MLP neurons of a small language model. Each row is named by its layer, matrix (gate and up: input weights; down: output weights) and neuron, and shows model dimensions 192-319. Each number is 128 + 32 x the weight over its row's rms, rounded and kept within 0 to 255. A neuron's up and down rows have the sign that makes its largest values positive.
After each neuron's rows, "fires on" lists the tokens most often at its 100 highest values on Wikipedia text that the model never trained on.

L3.gate548 [192 141 103 165 128 135 115 125 133 149 141 123 136  76 113 116  83 153 159 181 151  87 137 127 196  75 105 121 140 140 138  87  95 106 109 135  74 117  71 143  56 118 129 220 120  97  40 162 222 156 125 112 158 137 146  50 109 107 168 150  82 144 106 174 189 148  94 172 110 114 106 125 148 160 125 137 103 170 146 134  84 127 105 160  99 109 206  95 132 154 124 153 124 116 110 120 128 105 151 201 146 150 127 105  91 141 120 107 123 176  87 107  91 125 111 129 102 133 140  84 153  89 161 155  70 155 104 198]
L3.up548 [133  79 129 174 154  66 156 122 195 161 100  94 143  98  95 124 173 141 153 162 158 132  72 133 140  94 109 106 132  77 152 158 148 166 175  92 175  97 161 153 145 122 113 151 137  75  96  83 127 129 131 109 135  66 177 148 140  70 123 204  90 168 102 135 145 188  42 175  84 113 119 191 158 112 103 145 102 133 129 197 101 133 110  98 116 144 116 133  88  94 145 139 142  34 177 120 138 138 165  87  70 158 107 112 164  82 145 107 107 145 109 115 128 104  81 119 121 154 121 105 120 109 140 121 193 117 137 138]
L3.down548 [ 92  91  55 105 127 158 122 148 146 119  99  96 116  78 115 175 138 144 145 144 145 115 132 139 179 139 103 192 147  58 192 152 229 126 163 121 181  99  77 128 168 121 104 118 108  68 138 143 120 139 178 184 107 107 136 151 152  91 156 132 150 122 126 136 104 136  93  99 156 102 163 106 158 174 129 157 111 108 114 166  84 139 110 160 147 172  96  81 118 139 125 151 169  95  79 146 159 153 174  73 113  76 115 142  82  92  68  61 110 152 125 145 136 139 145 141  93 142 114 153 132 115 131 107  87 157 101 140]
fires on: "ing", " played", " have", " had", " Total", " made"

L3.gate1365 [ 40 104 129 144 133  62 154 148 123 154 139  58 106 137 117 119 118  65 127 143  86  75 130 165 146 149 173 111  95 130  81 101 122  98  83 150  94 143 123  77 125 107  51  96  62  90  76  95 107  51 109 109 153 111 111 160 165 111 137 166 127 109 146 159 166 163 156 183 143 118  61 162 140 165 109 175 120 180 132 101 143  78 188 173 135 159 154 135 123 151 139 127  94 111 181 139  95 106 114 107 109  90 139  77 136 110 131 128 104 121  73 111 141 106 174 120  90 110  93  67 128 170  91  78 112  91 176 158]
L3.up1365 [135 107 113 181 149 150 126 142  66 117  87 180 142 107 141 150  47 162  63 115 130 140  89 125 173  93  81 123 107 100  89 105 144 146 158 219 143 161 188 152 138 145 127 103 116  68 176 108 164 121 136 143 131  87 164 138  93 109  94 139 131 148  98 160 131 125 122 193 110 143  98 151 150 142 151  90  80 144 111 126 121 125 108 141 148  93 156 105 109  87 193 210 149 147 143 155  93 130 129 123 147  78 114 160 154 138 170  79 151  98 206 123 108 109  86 134 192 110 141 151 181 171 117 123 124 110  60 134]
L3.down1365 [152 133 130 132 135 110  88 142  80 193 151 139 182 122 133  94  93 137 108 160 148 127 141  88 179 103  70 143 145  58 149 129 102  69 155 161 104  91 117 142 157 178 159 101 164 150 149 123 122 178 144 160  92 116 147 112  97 155 149 145 152 117  95 166 182 161 139 108  97 170 126 122 134 179 123  99 118 101  88 149 138 184 121  89 124 142 131 155 172 164 112 128 174 119 132  77  82  64  64  66 125 115 183 181 129 134 118  75  99 176 126 104 139 144 155 142 149 144 160 148 126  74 153 187 134 134 110 127]
fires on: "s", " as", "port", "mer", "t"

L3.gate1803 [111 162  79 101  99 142 101 194 220 167 107 142 173  56 135 174 143 170 149 119 162 132 132 103 106 133 103 141  85 156  75 138 153  97 188 106 152 125 205 119 138 209 136 111 113 130 172 174 103 137 172  79  84 109 117 194 153 114 141  92 141 164 179 172 102 111  93 153 152 121 115 115 114 174 105  80  89 130 127 115  80  77 162  99 146 103 209 160  79 157 126 214 164 151 148 131 157  99  90 139 122 141  79 130 138 144 109 176 142 110 146  32 106 129  87 122 127 127  58 161 148 143  91 159  76 101 137 151]
L3.up1803 [122 101 100  66 109 190  56 111 179 101 137 154 185  91 152 127 175 128  78 122 113 118 115  75  99 104 132 105 124 113 151 181  81  81 211 152 103 142 128 118 139 113 113 137 101 135 112 109 211  93 154 138  74 145  89 172 168 159 102 152 118 162 113 119  81 123 107 125 113 140  60 119 157 134 162 151 130 182 118 144  58 127 161 100 113 139 138  51 128 142 105 205 105 128 189 165 141 168 123 124 119 131 128  60 134 163 114 112  76  98 151 124  31  99  98 123  87 122 108 146 154 132  89 123 165 114 129 163]
L3.down1803 [187 133 138 146 134 148 154 122 133 138  42 142 148  82 128 116 145 139 103  97  95  60 104 119 133  82 103 158 102 105  97 153 146 118 137  87 106 147 135 169 159 131 144 140 161 150  93 127 139 190 155 155 113 197 161 127 116 104 178 132 137  99  76 103 103 177 125  83 170 161 145  85  74 204 137  77 161 156 140 173 128 118 104  91 122 181 110 120 116 197 125 141 177 123 115 119 156  72 149 135 141 106  78 115 142  73 151 105 188 118 128 119 151 149 126 172  71 122 160 145 154 161 150 125 174  70 119 107]
fires on: " or", " and", ",", " most", "ly"

L3.gate958 [ 73  89 119 165 120 132 114 125 156  89  92 143 133 145 111 117 113 137 128 183 127 157 164 116 129 144 169 152  94 156 109 121 215 188  94  82 144 133 158 121 170 138 156 117 112 119 148 142  56 130 136 215 135  70 169  72 120 111  77 121  90  77  88 145  63 124 124 159 135 121  94 134 130 155 118  73 161 106 108 145 168 165 102 191 142  95 134 167 138 122 148 149 163 186 108 112 107 151 120 199 133 140  75 126 157 157 118  70 135 110 135  86  96 183 146 118 137 142 127 115 116 123 141 136 157 142 135 189]
L3.up958 [124 132  80  89 153 138 119 106 159 135 146 183 138 118  87  84  87 154 109 156 196 151 100 192  97 154 119 132 156 132 169  88  80 108 147 119 165  47  69 153  80 181 145 172 153 142 127 127 108 123 103 150 129 167 116  99  97 144 107 136 110 105 104 118 137 148 180 113 125 122 154 152 181 189 135 112  85 154 121 103 149 177 128 135 143 128  92  90 129 132 111 119 102 155 192 113 138  94  99 187 191 142 152 122 117 140 154 131  70 128  75 105  83 134  77 118 125  85 124 165  96 160 163  84  91 162 139 155]
L3.down958 [ 86 140 175  83 176 128 122  91 205 107  88  85 169  91 153  86 109 123 137 147 150 153 121 150 117 135 147 143 120 145 149 125 108 134 218  44  89 150  98 100 124  88 116 104 154  85  82 162  72 157  62  81 129 121 132  90 157 145 191  79 112  81 142  89 188 125 136  99  93 112 213 107  81 128 114 112 142  77 131 156 156 170 154 161  61 109  83 116  61 184 145  97 114  94  97 173 149 102 110 108  67 162 150 101 142 128 160 105 124 129 120 114  84  93 140 103 139  89  22  60 113 114 162 137 146 131 113 137]
fires on: " of", "y", "s", ":"

L3.gate1441 [ 89 136 136 173 115 100 101 120 124 127 113  88  81  99 136 192  94 143  95 128 117  66 107  66 138 156 117 124 134 108 127 152 111 187 115 147  87 148 169 112 122 117 164 154 126 131  76  88 136 149 151 182 125  60 206 116  91 111  96 125 120 137 132 126 127 161 151 135 169 151 102 141 122 113 141  47 102 147  54  93 111 182  96 118 123  78 148 119 141 128 182 123 199 161 119 108 101 115 164  91 147 180 176  88  70 132 144 150  52 148 155  70 118  92 121 146 112 117  46 111 151 125 162 139 116  77 108 193]
L3.up1441 [147 130 181  92 136 147 170  99 156 115  58 155 146  97 125 148 102 133 167 147 127 144 166  75  96 129 136 165 167  68 158 139 159 174 193  89 175 119 149 135 135 121 134 120 118  79 111 156 108 110 137 173 124 120 102  63 134 127 133 146 164  92  99 149 136 117 136 141 116 137 132 145 141 156 122 143  77 132  93 130 105 139 132 149 107 131  96  72  38  87  88 114 106  82 150 123  77  92 163  89 105 169 107 126 100 116 175 102  98 104 132 127 146 142 136 109 119  57  93 167 126  71 146  98 144 113  88  63]
L3.down1441 [122 126  97 115 167  97 108 106 135  59 115  86 146  84 118 145 149  85  75 135  86 134  63 160 123 161 118  84 126 177 118  93 102 134 165 137 193 129 127  71 127 127 147 177 136 145 117  99 147 133 130 158  58 111  73 125 207 121 140 165 102  85 132 121 109 107  86 120  98  95 138 175 159 107  76  97 122 161 122  79 103 109 200 119 114 109 146  86 131 124  91  61 138 117 148 107 112 131 136  93 131 161 149 162 148  46 144  84 197 100 147 136 158  67  73  83 133 115 137 101 165 131 137 135 131 102  64 122]
fires on: "0", "e", " of", " twenty", "y", "ation"

L3.gate1000 [136 132 200 153 152 120  74 122 150 102 162 117 159 156 168 169 130  71 133 168 134 168 154 122 248 122 129 125 157 147  66 165 131 189 106 118 170 131 131 117 172 149 100 126 125 133 187 168 124 141 111 117  36  83 141 193 122  75  90  77 161  64  79 102 132 102 109 120 110 153 148  96 166  69  80  43 125 132  70 146 133 125 114 132  63 155  85 174 111 188  95  85 106 138 117 129 156 153 137  74 127  88 174 150 104 130  88 148  60  84 162 150 144 172  82 124 175 158 131  94 185 105 172 111 147 162 150 161]
L3.up1000 [186  87 116 142 148 115 163 158 151 144 160 127 170  92 122  95 144 126  82 122 133 123 152 119 110 137 150 129  94 113 135 106 170  74 127  73 144 148 104  96  97 112 105  57  94 101  85  80  85 177 142 138  75 120 162 150 164  93 155 116 102 143 128 143 108 190 135 136 170 179 223 170 146 186 142 180 142  88 117 129 128 103 160 103 132  56  87  69 132 138 116 130 102 188 137 149 118  85  76 141  72 159 141 128 136  77 113  81 161 165 105 139  73 125 109  91 200  85 139 166 175 141 123 139 107 112 124 101]
L3.down1000 [156 142 126 113 176 133 118  99  95 169  96  96 110 130 160 183  97 145  89 153  88  95  39 128 140 156 172 153 200 154 139 124  88 162 163 124 103 125 135 117 134 125 131 134 139  94  64 120 131 155 172 135  49 141 146 165 117 140 113 133 166 108 139 120 141 116 148 103 131  97 169 134 101 100 127 110 195  62 107 123  84 194 128 167 152 202 107 147 121 187 184  80 126 104 131 113 108 119  86 135 145 142 126 130 156  98 106  97 146 140 138  89 164 125 123  68 151 104  94 162 136 140 189  87 202 157 112 114]
fires on: " |", ";", "ing"

L3.gate1015 [161 167 165 116 133 129 125 151 152 152 147  93  70 118  88  82 100 166  91  74 156 140 191 102  76 117  84 151  91 169 125 187 124 119  61 124 156 167 156 114 116 137  92 123 105 145 109 146 138 108 142 161 174  66  81 102 150 135 107 147 109 107 126 127 148 114 107 184  93 242  95  68 165  76 126 139  82 131 153 104 155 125  65 192 136 144 150 162 105 135  91 125 134 173 147 179 126 164  83 190 130 136 116 146 110 149 165  80 103 181 130 135 110 131 114 135 102 132 115  51 155 142 186 114  81 147 121  81]
L3.up1015 [114  84 174 142 146 111 117  57 123 162 154  85 128 173 134 168  64  56 134 150 127 131 199 165 143 100 154 122  94 143 167 150  86 148  69 148 174 102 137 141 141 203  56 102 166 179 157 149 140 127 107 112  82 113 143  71  96 108 126  68 158 112 143 145 141 112 172 138 124  68 136 149 122 126 113  63 170  80 125 103 117 161  85  68 149 142 199 140 154 163  72 133 122 202 109 136 141 127 154 133  87 114  97  89 137 101  85 182 193 190 179 180  77 152 136 129 118 204 145  39 131 156  95 141 166 133 175 105]
L3.down1015 [147 125 151  57 154 123 147  97  88 149 155 131  96  87 120 129 170  76  54 157  88  96 136 141 114 145 152 160 160 105  95 140 142 125 167 133 159 125 159 106 181 118 133 138 124 118 185  85  49 114  97 159  84 116 123 106 120 126 110  99  70 152  71 126 129 124  91 167 103 136 124 185 135 159 107  76 145  95  92 143 163  93 103 161  76 121  80 146 138 105 128 139 151 103  83  99 138 139 171  62 126 165 127 114 105 102 135 139 121 181  86  80 186 130 174  95 111 146 173  81 148  70 170 127  76 157 117 156]
fires on: "s", "form", "is", "yl", "id", "en"

L3.gate1700 [107 173 157 157 134 150  97  90 143 102 186 157 133 104 137 126 145  91  94 195 166 103 109 112 111  93 146 132 104  99 161  89 142 182 151 143 141 150 157  91 102 191 130 158  81 145 131 142 167 130 101 166  77 114 172 173  89 114 132 184 149 115 139 158 107  97  96 191 142 143 103 122  85 135  53 114 117 103 137 125  79 135 144 133 117 163  91 121 110 157  68  96 120  60 113 161  96 129 152 116 117 125  95  63  67  92 109 110 127 112 131 108  97 188 128 137 129 151 158 120 115 132 160 152 135 120 111 141]
L3.up1700 [113 195 171  95 131 141 159 125 119 193 174 128 180 149  71 113 174 190  76 131 123 163 133 121 214 121 152  98 128 165 133 142 158  97 111 171 140 104 120 181  88 194 151 123 118 124 137 131 106 139 107 179 123 114  77 157 163 138 112 133 178 112 164 129 100 149 116 210 130 158 115 249 137 105 125  93  68 144 151 117 132 132 150 114 168 117 116 162 145 135 153 128 172 147 152  91  84 135 111  97 120 108 119 103  77 127 157  99 105 140  95  81 169  47 119 134 120  99  63 142 145 181 138  98 125  91 114  93]
L3.down1700 [178 114 121 126 125 116  76  91  91  69 178 128 103 180 163 107 155 189 124 132 131 139 154  80 160 133 120 120 159 153 131 141 117 152 120 145  62  95 131 122 128 182 136 176 121 138 123 141 151 227 113 188 149 144  98 172 137 152 102 153 112 147  92 109 133  69  92  73 105 101 132 140 137 153 100 138 148 131  93  54 109 149 124 141 119 107 107 162  98 154 121 129 113 105 132 179 137 200 136 119 198 125 198 105 123 113 112 118 122 172 189 139  78 151 218 134 145  41 115  95 117 149 185 119 161  89 144 119]
fires on: "s", "us", "hi", "h", "pe"

L5.gate594 [151 148 119 182  89 156 142  96  58 136 135  94 125 129 123 147 117 134 155 165  80 107 125 101 154 132 156 141 156  90 157  96  79 140 122 148 123  83 110 170  89 146 115 107  94 153 154 104 100  84 123 107 145 146 113 142 135  84 174 127 119 130 166 168 138 191 130 126 125 123 143 126 113  89 184 120 115 109 149 140  96  99 111 166 131 140  68 168  65  77 135  91  79  84  99 118 160 125 122 131  90 160 137 125 198 146  78  94 122 128 123 105 119  76  77 131  94 137 108 135 108  65 136 135 107 113  98 129]
L5.up594 [157 128 129 150 189 104 211  94 187 153 120 128 133 151 127  94 118 132 136 146  84 161 166 115 172 132 145 163 101 130 163 129 122 129 138 139 136 100 177  85 109 125 133 109 155 102 114 119 105 145 161 135 146 176  55 156  92  91 117 148 129 109 182 151 127 182 130 127 150  87 137 132 161 135 146 134 103 141 107 103 166 166 114 124  98 144 142 144 101  97 156 112 161  81 115 131 149 159 162 109 117 141 125 195 133 112 153 101 176 206 156 111 166 109 144  69 110 137  89 203 123  69 133 150 171 124 127 129]
L5.down594 [134  63 129 118 139 116 140  83 188 114  41 126 140 122 162 115 145 141 153 139 118 111 124 121 140 118 122 141 102 150 112  88 116 115  91 120 216  69 120 149 144 152 167  98 173  84 180 107 150 130 135 124 149  95 125 117  91  98 127  77 183 141 184 132 131  69 186  99 137  95 114  96 173 121 107 116 111 128  89 115  92 111 111 123 159 137 145  99 126  94 121 139  31 125 154 153 125 152 156  88 155 137 183  78 114 153 144 125 156 163 207  98 106 180 123  52  83 135 103 104  80 138 117 106 213 135  75 147]
fires on: " made", "ing", " announced", " under", " received"

L5.gate591 [ 96 128 193 134 119  60 109 118  86 132 152 124 101 120 115 137  77 139  78 109  73 132  99 145 129 111  61 105 136 136 121  94 121 137 158  72 112 107  89  79 122  99 128 110 105  99 169 112 142  72  93  89 142 132 190 151 113 119  98  74 120 144 110 128 153 115 179  97 130 160  90 159 138  84 195 112 145  87  75 135 102 103  38 153 129 102 116 120  43 138 139  89 150 143 106 144 129 158  85  85 112 146 168  98 153 138 135 138 131 115 124 116  97 133 153 108  58  61 196 106 118 113 102 155  74 104 141 118]
L5.up591 [113 170 116 171 163  89 154 131 166 108 113 143  75 134 134 100 161 108 182 101  91 169 141 102 130 128 130 111  94 123 149  94 164  99 152 142 110 156 133  93 148 105  57 133 122  93 125  84  69 113 108 127  90 150 172 110 130  92 149 159 113  77 127  84 102 136 110 150  99 114 141  99 104 177 121  75 121 151 159 117 162 176 136 117 139 172 154 117 191 164 150 128 148 123 122 152 178 112  94 127 145 143 183 119 119 112 101 101 119 105 132 116  82 186 102  64 119 172  78 161 170 132 169 174 149 110 112 163]
L5.down591 [130 108 140 161  78 107  95 114  82  80 108 117 132 127 138  99  95  57 112 130 113 145 151 205  56  32 135 135 117  99  77  98 129 143 147 135 119 165  98 145  77 161 106 112 134  83 112  97  98 121 182 110 156 124 108 154 124 140 122 115 220 171  82 102 145 181 163 133 208 155 118 166  97 124 119 127 142 104  93 158 150 143 156 133 126 167 122 140 118  88 146 155  84 142  98 148  80 125 137 114 129 159 149 163 118  84  96 146 156 166 153 207  17 141 132 107 125 125 129 148 156 128  99 108 147 206 120 140]
fires on: " the", " of", "E", " la", " same"

L5.gate90 [110 142 176 146 114 112  86 166 164 115  94 135 151 131 173 110  93 184 122 163 142  96 102 110 171 107 143 153 163 149 109  96 147 160 151 140 125 143 116 103  89 169 149 144 152 142  79 119 139 137 144 120  86 150 149 169  82 139 107  99  70 102 147  87 131 115  96 108 125  91 102 133 146 124 136 112 208 111 159 110 101 102  44 127 109 141 190 136 120 132 160 125 109 186 149 115 114  99  96  68 108 114 138 106 116 106 152 104 120 107 157  94 155 118  73 131  99 112 140  81 138 112 136 147  93 117 129 146]
L5.up90 [107 162  91 132 173 144 167 175  99 155 128 107 183 173 209 157  92 165 174  78 185 128 124 111 113  40  75  99 168 162 173 144 151 121 156  72 103 106 104 149  73  96 105 145 143 142 128 106  72  98 107 113  81 147 147 110 119 158  65 144 137 121 113  99 136 147  81 133 103  98 132 149  93 173  92 111  81 136 131 171 161 105 127 117  95 105 154 118 140  91 171 137 115 111  95 163 185 123 126 123 100 142 185 141 125 155 145 129  96 120 157 109 109 124 169  91  31 167 115 104 121 123 132 143 101  49 181  80]
L5.down90 [115 145 176 167 108 187 124 134 137 129 154 133 100  99 191 134 103 191  73  70 100 153 117 102 122 162 174 157 203 177 126 124 102 151 131 146 120 137 113 106 110 101  97  81 209  98 113 110  98 175 106 118 126 149 120 136  92 174 104  86 106 140 168  48 149 123 103 144 141 116 179 162 181 153 141  78 171 102 142 137 111 170  91 138 119 139 115 116 136 124 154 122 121 173 143 123  82 102 106 155 104 156  63  44 138 187 159 119 156  88 104 135 112 140  81 145 108 134 107 166 121 143 185 138 100 143 145 186]
fires on: " the", " of", "t", " per"

L3.gate989 [140  65 161  96  97 132 124 117 166 187  89  99 152 138 151 178 111 169 111 160 158 139 108 159 120 166 122 105  82 165 128 174 114 136 101 176  84 184 179  61  97 160 100 119  72  93 176 117 104 111 105 123  91 144 161 148  92 163 121 149 140 208 115 144 132  94 198  77 116 105  75 107  85 133 101 142 152 150 127 130 135 116 118  78 101 185  74 125 199  80  86 133 172 125  97 112 117 139  83 162 138 185 172 100 110 115 140 121 125 131  86  78 101 116 149 152 115 162 151  63  90 138 163 103  87  75 174 111]
L3.up989 [128 122  89 111 148  80 161 153 140 175 124 119 134 166  79 112 167 155 136 103 121 187  59 199 134  92 143 131  95 156 112 148 128  82 133 134  88 140 128 155  93 135 125 176 150  91  99 128  57 181 111 121 116 180  63 192 137 116 124 111 132 132 137  91 129  77 174  88 134  96 128 118  89 139  96 171 108 128 130  95  92  93 120 138  87 107 147 155 175  98 188 142 167 102 119 177 162 154  84 117 146 163 108 143 141  71 136 157 153 149 126  72  95 113 107 124 171  94  99 173  71 113 117 190 107 166 132 142]
L3.down989 [169 147  79 146 185 130 103 137 119 137 132 109 137 152 114 154 167  91 150  48 128 130 172 145 142 126 127 156 125 141 119 133 173 104  97 146  78  94 117 114 139 119 130 142 158 149  80 131 109 147  86 138  87  80 104 152 134 145  92 114 132 117 156 137 101  95 142 133  79 165 112 118 119 160  91 159 127 142 121  93  96 115 113 132 168  84 160 160  81 112 153  96 125 156 105 136  88 138 114  87 146 147 153 133 127 158 182 171 111 138 161 131 132  81  88 123 159 124 147 142 125 149 110 141  67 119 103 152]
fires on: " and", ")", ",", ";", "ed", "d"

L3.gate1732 [173 170 191 153 142 122 147  73 172 153  86  91 157 135  76 179 103 142 129 114 148 103 106 100 145  86 152 167 147 155  89 147 136 149 122 134 142 106  78 108 217 158 178 161 145 146 133 113  57 140 150 122  55 106 146 119 177 132 159  81 131 130 127 105 130  85 112  65 112 152  55 102  51 103 100 108 133  89 109 162 106 119  93 206 182 157 122 110 149 141  74 189 152 120  77  65 158 173 143  71 128 134 141 111 111 119 100 118 115 103  95 103 122 115 117 183 179 174 132 112 154 146 119  91 120 142 119 112]
L3.up1732 [142 122 115 151 124  94  84 109  36 105 162 124 127 117 129  97 104 100 121 125 236 166 125 157 168 115 133  77 168  77 127 174 163 116 193 179 156 180 167 102 143 107 160 158 105 172 106 140 160  94 139 130 182 102 140 154 167 108 113  96 161 121  72  77  78  89 131  91 150 124 127 180 156 115 139 139 101  93 118 153  95 126  39  95  70  77 107 142  95  37 164 127 164 146 120 131 153 125 127 185  82 158 106 117  63 155 111 149 125 103 165 173 134 109 188 120 122  66 157  81 151 138 174  93 161 164  81  86]
L3.down1732 [123 138 106 115 159 108 105 160 121 152 167 174 132 142 133 120 170 125  74 190 137  81 112 161 123  46 129 116 132 157 101 143 116 148 200  90 124  99 113 146 132 103 183 152 110  72  72 154 145  90 155 118 144  99 145 177 125 132  82 167 162 149 128 175 179 113  69 148 118 123 160 222 174 120 114 153 133  84  85 136  82  94  85 111  97  99  93 122  91 118 184 214  85 122  29  94 124  91 100 117  73 101 131 182  92 121 178 113 156 126 164 108 152 186 134 134 102  97 104 190 117 126 112  87 119 134 135 187]
fires on: " |", " following", " last", "er", ";", "s"

L3.gate624 [102 188 161 138 134 148 105 153 153 134 120 109 142 133 155 109 145 127  89  91 138  99 129 116  42 155 159 133  79 126 103 153 114  74 107 120 101 135 163 124 109 159 133  83  88 173 141 131  56 104 134 109  89 150 124 140 190 152  84 113  99 159 166 114  91 185  66  99 114 104 151 148 112 116  83 138  88 123 151 126  56 132 152 108 156 183 128 199 121 160 153 116 132 167 108 145 169  80 111  77  98 128 109 104 125 120 176 117 133  93 109 101  58 121 135 127 173 161 122 122  99 133 178  81 121  87 140 138]
L3.up624 [126 119 115  92 124  74  91 110 142 136 164 162 133 123 155 146 162 152 146 174 150 136 120  80 119 121 124 118 148 141 105 155 104 156 108 108 113 170 114 102 133 122 187 131 139 154 166 108 138 135 107 111 144  88 144 150 187 151 108 118 101 164 116 136 128 122 137  84 132 109 162  81 104 141  97 113 122 169 102 157  90 117  68 122 125 165 132  88 120  62 168 132 162 134 140 145 137 194 118  92 119 125 127  94  81  43 178 115 125 118 145 130  98  97  89 147 111 140 112 109 140 130 115 115 113  95 120 120]
L3.down624 [129  86 116 131 204 116 155 161 101 189  89 145 147  65 163  82 171 177  72  95 114 143 107 114 143 128 128 108 108  90 116 112 140 123 111 134 146 115 155 113 115  94 142 117 146 130  96 123 143 135 177 148 122 137 156  95 120 149  65 109 134 100 169  86  94 150 113  96  91 133 131 134 178 137 149 117 134 134 146 173 158  97 102 134 136 172 163 153 139 142 138 121 137 155 100 139 148 156 110 157 172 195 122 114 132 118 173 140 134 128 111 135 118 124  96 146 123 119 103 133 104 136 128 110 136 100 119  85]
fires on: " and", "ed", " to", "ch", "ly", " it"

L5.gate1353 [198 131 131  94 104 160 164  95 150 110 137 110 104  85 184  96 127 165 111  87  95  85 120  77 139 147 165 155 159 144 156 118 103 109 140 112  91 153 139  99 118 152  95 111 165 100 162 130  96 102 168 181 108 160  74 143 141 157  88 173  84  97 140 100 110 123  93 106 158 130 127 113 161  47 104  76 149 117  61 182 181  82 129 129 187 122 152 118 124 130 111  96 195 131  84 107  67 131 186 159 121  68 136 100 133 116 115  91 183 134  93  71 138 115 117 122 137 136 182 115 109 188 130 180 168 113 106 175]
L5.up1353 [ 76  72 130 118 139 146 112 199 106 187 114 121  86 113  93 190 135 123  86 166 161  95 139 115 155 136 115 117 156  86  95 123 134 113 146 134 154 136  77 153 129 173 137 128 154  86 110 148 127 130 174 149 163 129 130 196 146  77 179 110 162  92 100 111 119 103  75 132 132 147 171 134 111 197  96  89 107 104  65  83 135  68 140  56 113 105 150 160 167 145 155 105 132  95 143 113 154  88 185  83 160 139 126 122 107 112 131 111  95 181  66 142 131 169 130 173  97 112 171 179 153 157 132 141 149 114  98  95]
L5.down1353 [172  75  93 100  64  92 173 129 142 148 126  92  91 129 135 125 130 217 127 164 147 125 110 104 154  89 191 140 140 131  75  51  92 137 144  82 151 154 109 140 114 148 144 107  99 147 207  99  46 101 122 116 123 132  98  74 115 157  67 179 182  59 156 120 141 134 132 138 132 143  94 199 125 118 137 187 134 145 155 126 177  92  56 170 107 102  91 149 173 166  90 148 175 102 140 151 135 181 109 129 125 176 112  98 152 141  99 161  99 188 145 116 152  94 146  75 131 137 100 137 161 122 169 123  84 136 102 102]
fires on: "\n", ".", " de", " ", " Municipality"

L5.gate740 [154  79  89 100 115 145 104 150 146 149 180 134 175  90 144 156 141 156 135 132 189 116 124 112 161 135 159 114  61  95 117 179  44 106  88 159 128  85 100 101 137 104  44  79 195 161 123  73 141  73 112  61 158 138 162 141  79 132 127 136 118 127 163 113 218 107 117 102 111  70 112 139 139 138 152  93 140 160 188 130 100  96 147 117 162 115 174 175 148 103 175 166 106 140 110 152 149 109 136 145 104 124 104 124 153 127  52 108 143 168 126 136 121  90  69 144 142 137 110 116 196 144 127 138  79 190  96 107]
L5.up740 [129 140 126  95  79  88 175 113 138 166 140  85 100 120  90 126 160 101 108 129 131 141 130  92  48 121 146 176 101  88 144  91  94 147 169 132 161  81 138 173 134 125 128 153 151 106 155 150 108  90 112  85 138 126 140 169 185 172 127 104 118 122 149 133 145  79 124 106 174 117  59 113 131 106  88 136 175 147 172 106 140 140 103 113 143  84 160 181  96 105  46 197 118 130 136 133 109 125 103 129  95  70 120 108 183 132  60 133 172 115 118 141 125 110  73 165 129  96 136 157 185 102 139  97  93  97 157 144]
L5.down740 [ 93 120 157 132 123 175 145 203 144 123  87  74 153 113 162   1 183 142 202 162  70 109 171  84 163 109  88 110 116 134 117 103 123 143 100 103 105 186 155 129 173 157  97  89  64 133 102 136 144 128 127 167 132 152 112  82 139 104 167 105 100 108 121 126 137 101 153 129 179 117 142 158 147 161 138  87 109 127 169 121 136 141  94 151  87 102 105 157  90  49  84 145 124 100 173 172 117 171 134  52 114 146 104 105 140 180 107 117 164 150 112 103 119 151  94  92  99 114 144  99 111 114 105 136  94  92  82  87]
fires on: ",", " (", " \"", "\n", " became"

L3.gate382 [149 179 112 166  92 124  87 111 141  87 155 150  80 164 156 157  99  40 171 163 174  60 128 175  80  93 116 150 148 184 102 110  97 179 103  59 176 133 156 193  86 150  99 153 118 181 155 174 186  45 142 111 117 131 152 159 153 120 139 109 148 133 172 104 183 137 110 198  92 171 116 139 119 125 114  97 120 198 134  75 120 181 150 115  99 126  78 117  91 140 148 133 128 178  60 219  80 128 110 108 149 144 173 130 130 163 131 148 125 161 167 155 101 158 113 147 112  57 101  84 128  99 134  85 125 145 136  84]
L3.up382 [120 175 109  92 131 140 170 190  79  88 134  89 135 162 121 129 104  89 106 162 196 137 122 175 132  89  79 176  92  70  87 162 106 160 114  84  68 101 152 176  97  94 133  90 142 140  93 150 133 108  92 117 152 117 132 100 128  59  67 124 118 135 150 142 115 112 110 171 174 154 156 172 153 103 109  74 113 146  90  93 179 166 123 146 168 114 121 110 135 112  90 172 189 200 158 101 159 148 134 138 176 125 120 132 135 156 178 107  87 150 138 164 138 127 155  86 155 133 140  66 151 128 196 106 101 118  77 133]
L3.down382 [133  76 147 140 165 134 119 159  97 144 121 123 126 113 128 132 106 144 138 148 169 135 115 121 185 146  95 108 123 131 141 155 196 132 219 122 205 108  68 142 170 132 144  50  68 127 110 127 154 183 144 159 123 141 150 141  82  64  84 160 171 122 113  95 119  67 193  91 138 132 132  65  86 137 115 131 155 118 123 177 187 113 133  88 116 119 128 146 125  77 149 141 158 117 137 161 133 204 152 109  99 148 141 193 145 157  62 127 126 165 166 104 209 109 171 145 103 137 144 145 127 169 154 171  71 133 115 133]
fires on: "t", "e", ".", "pe", "is", "s"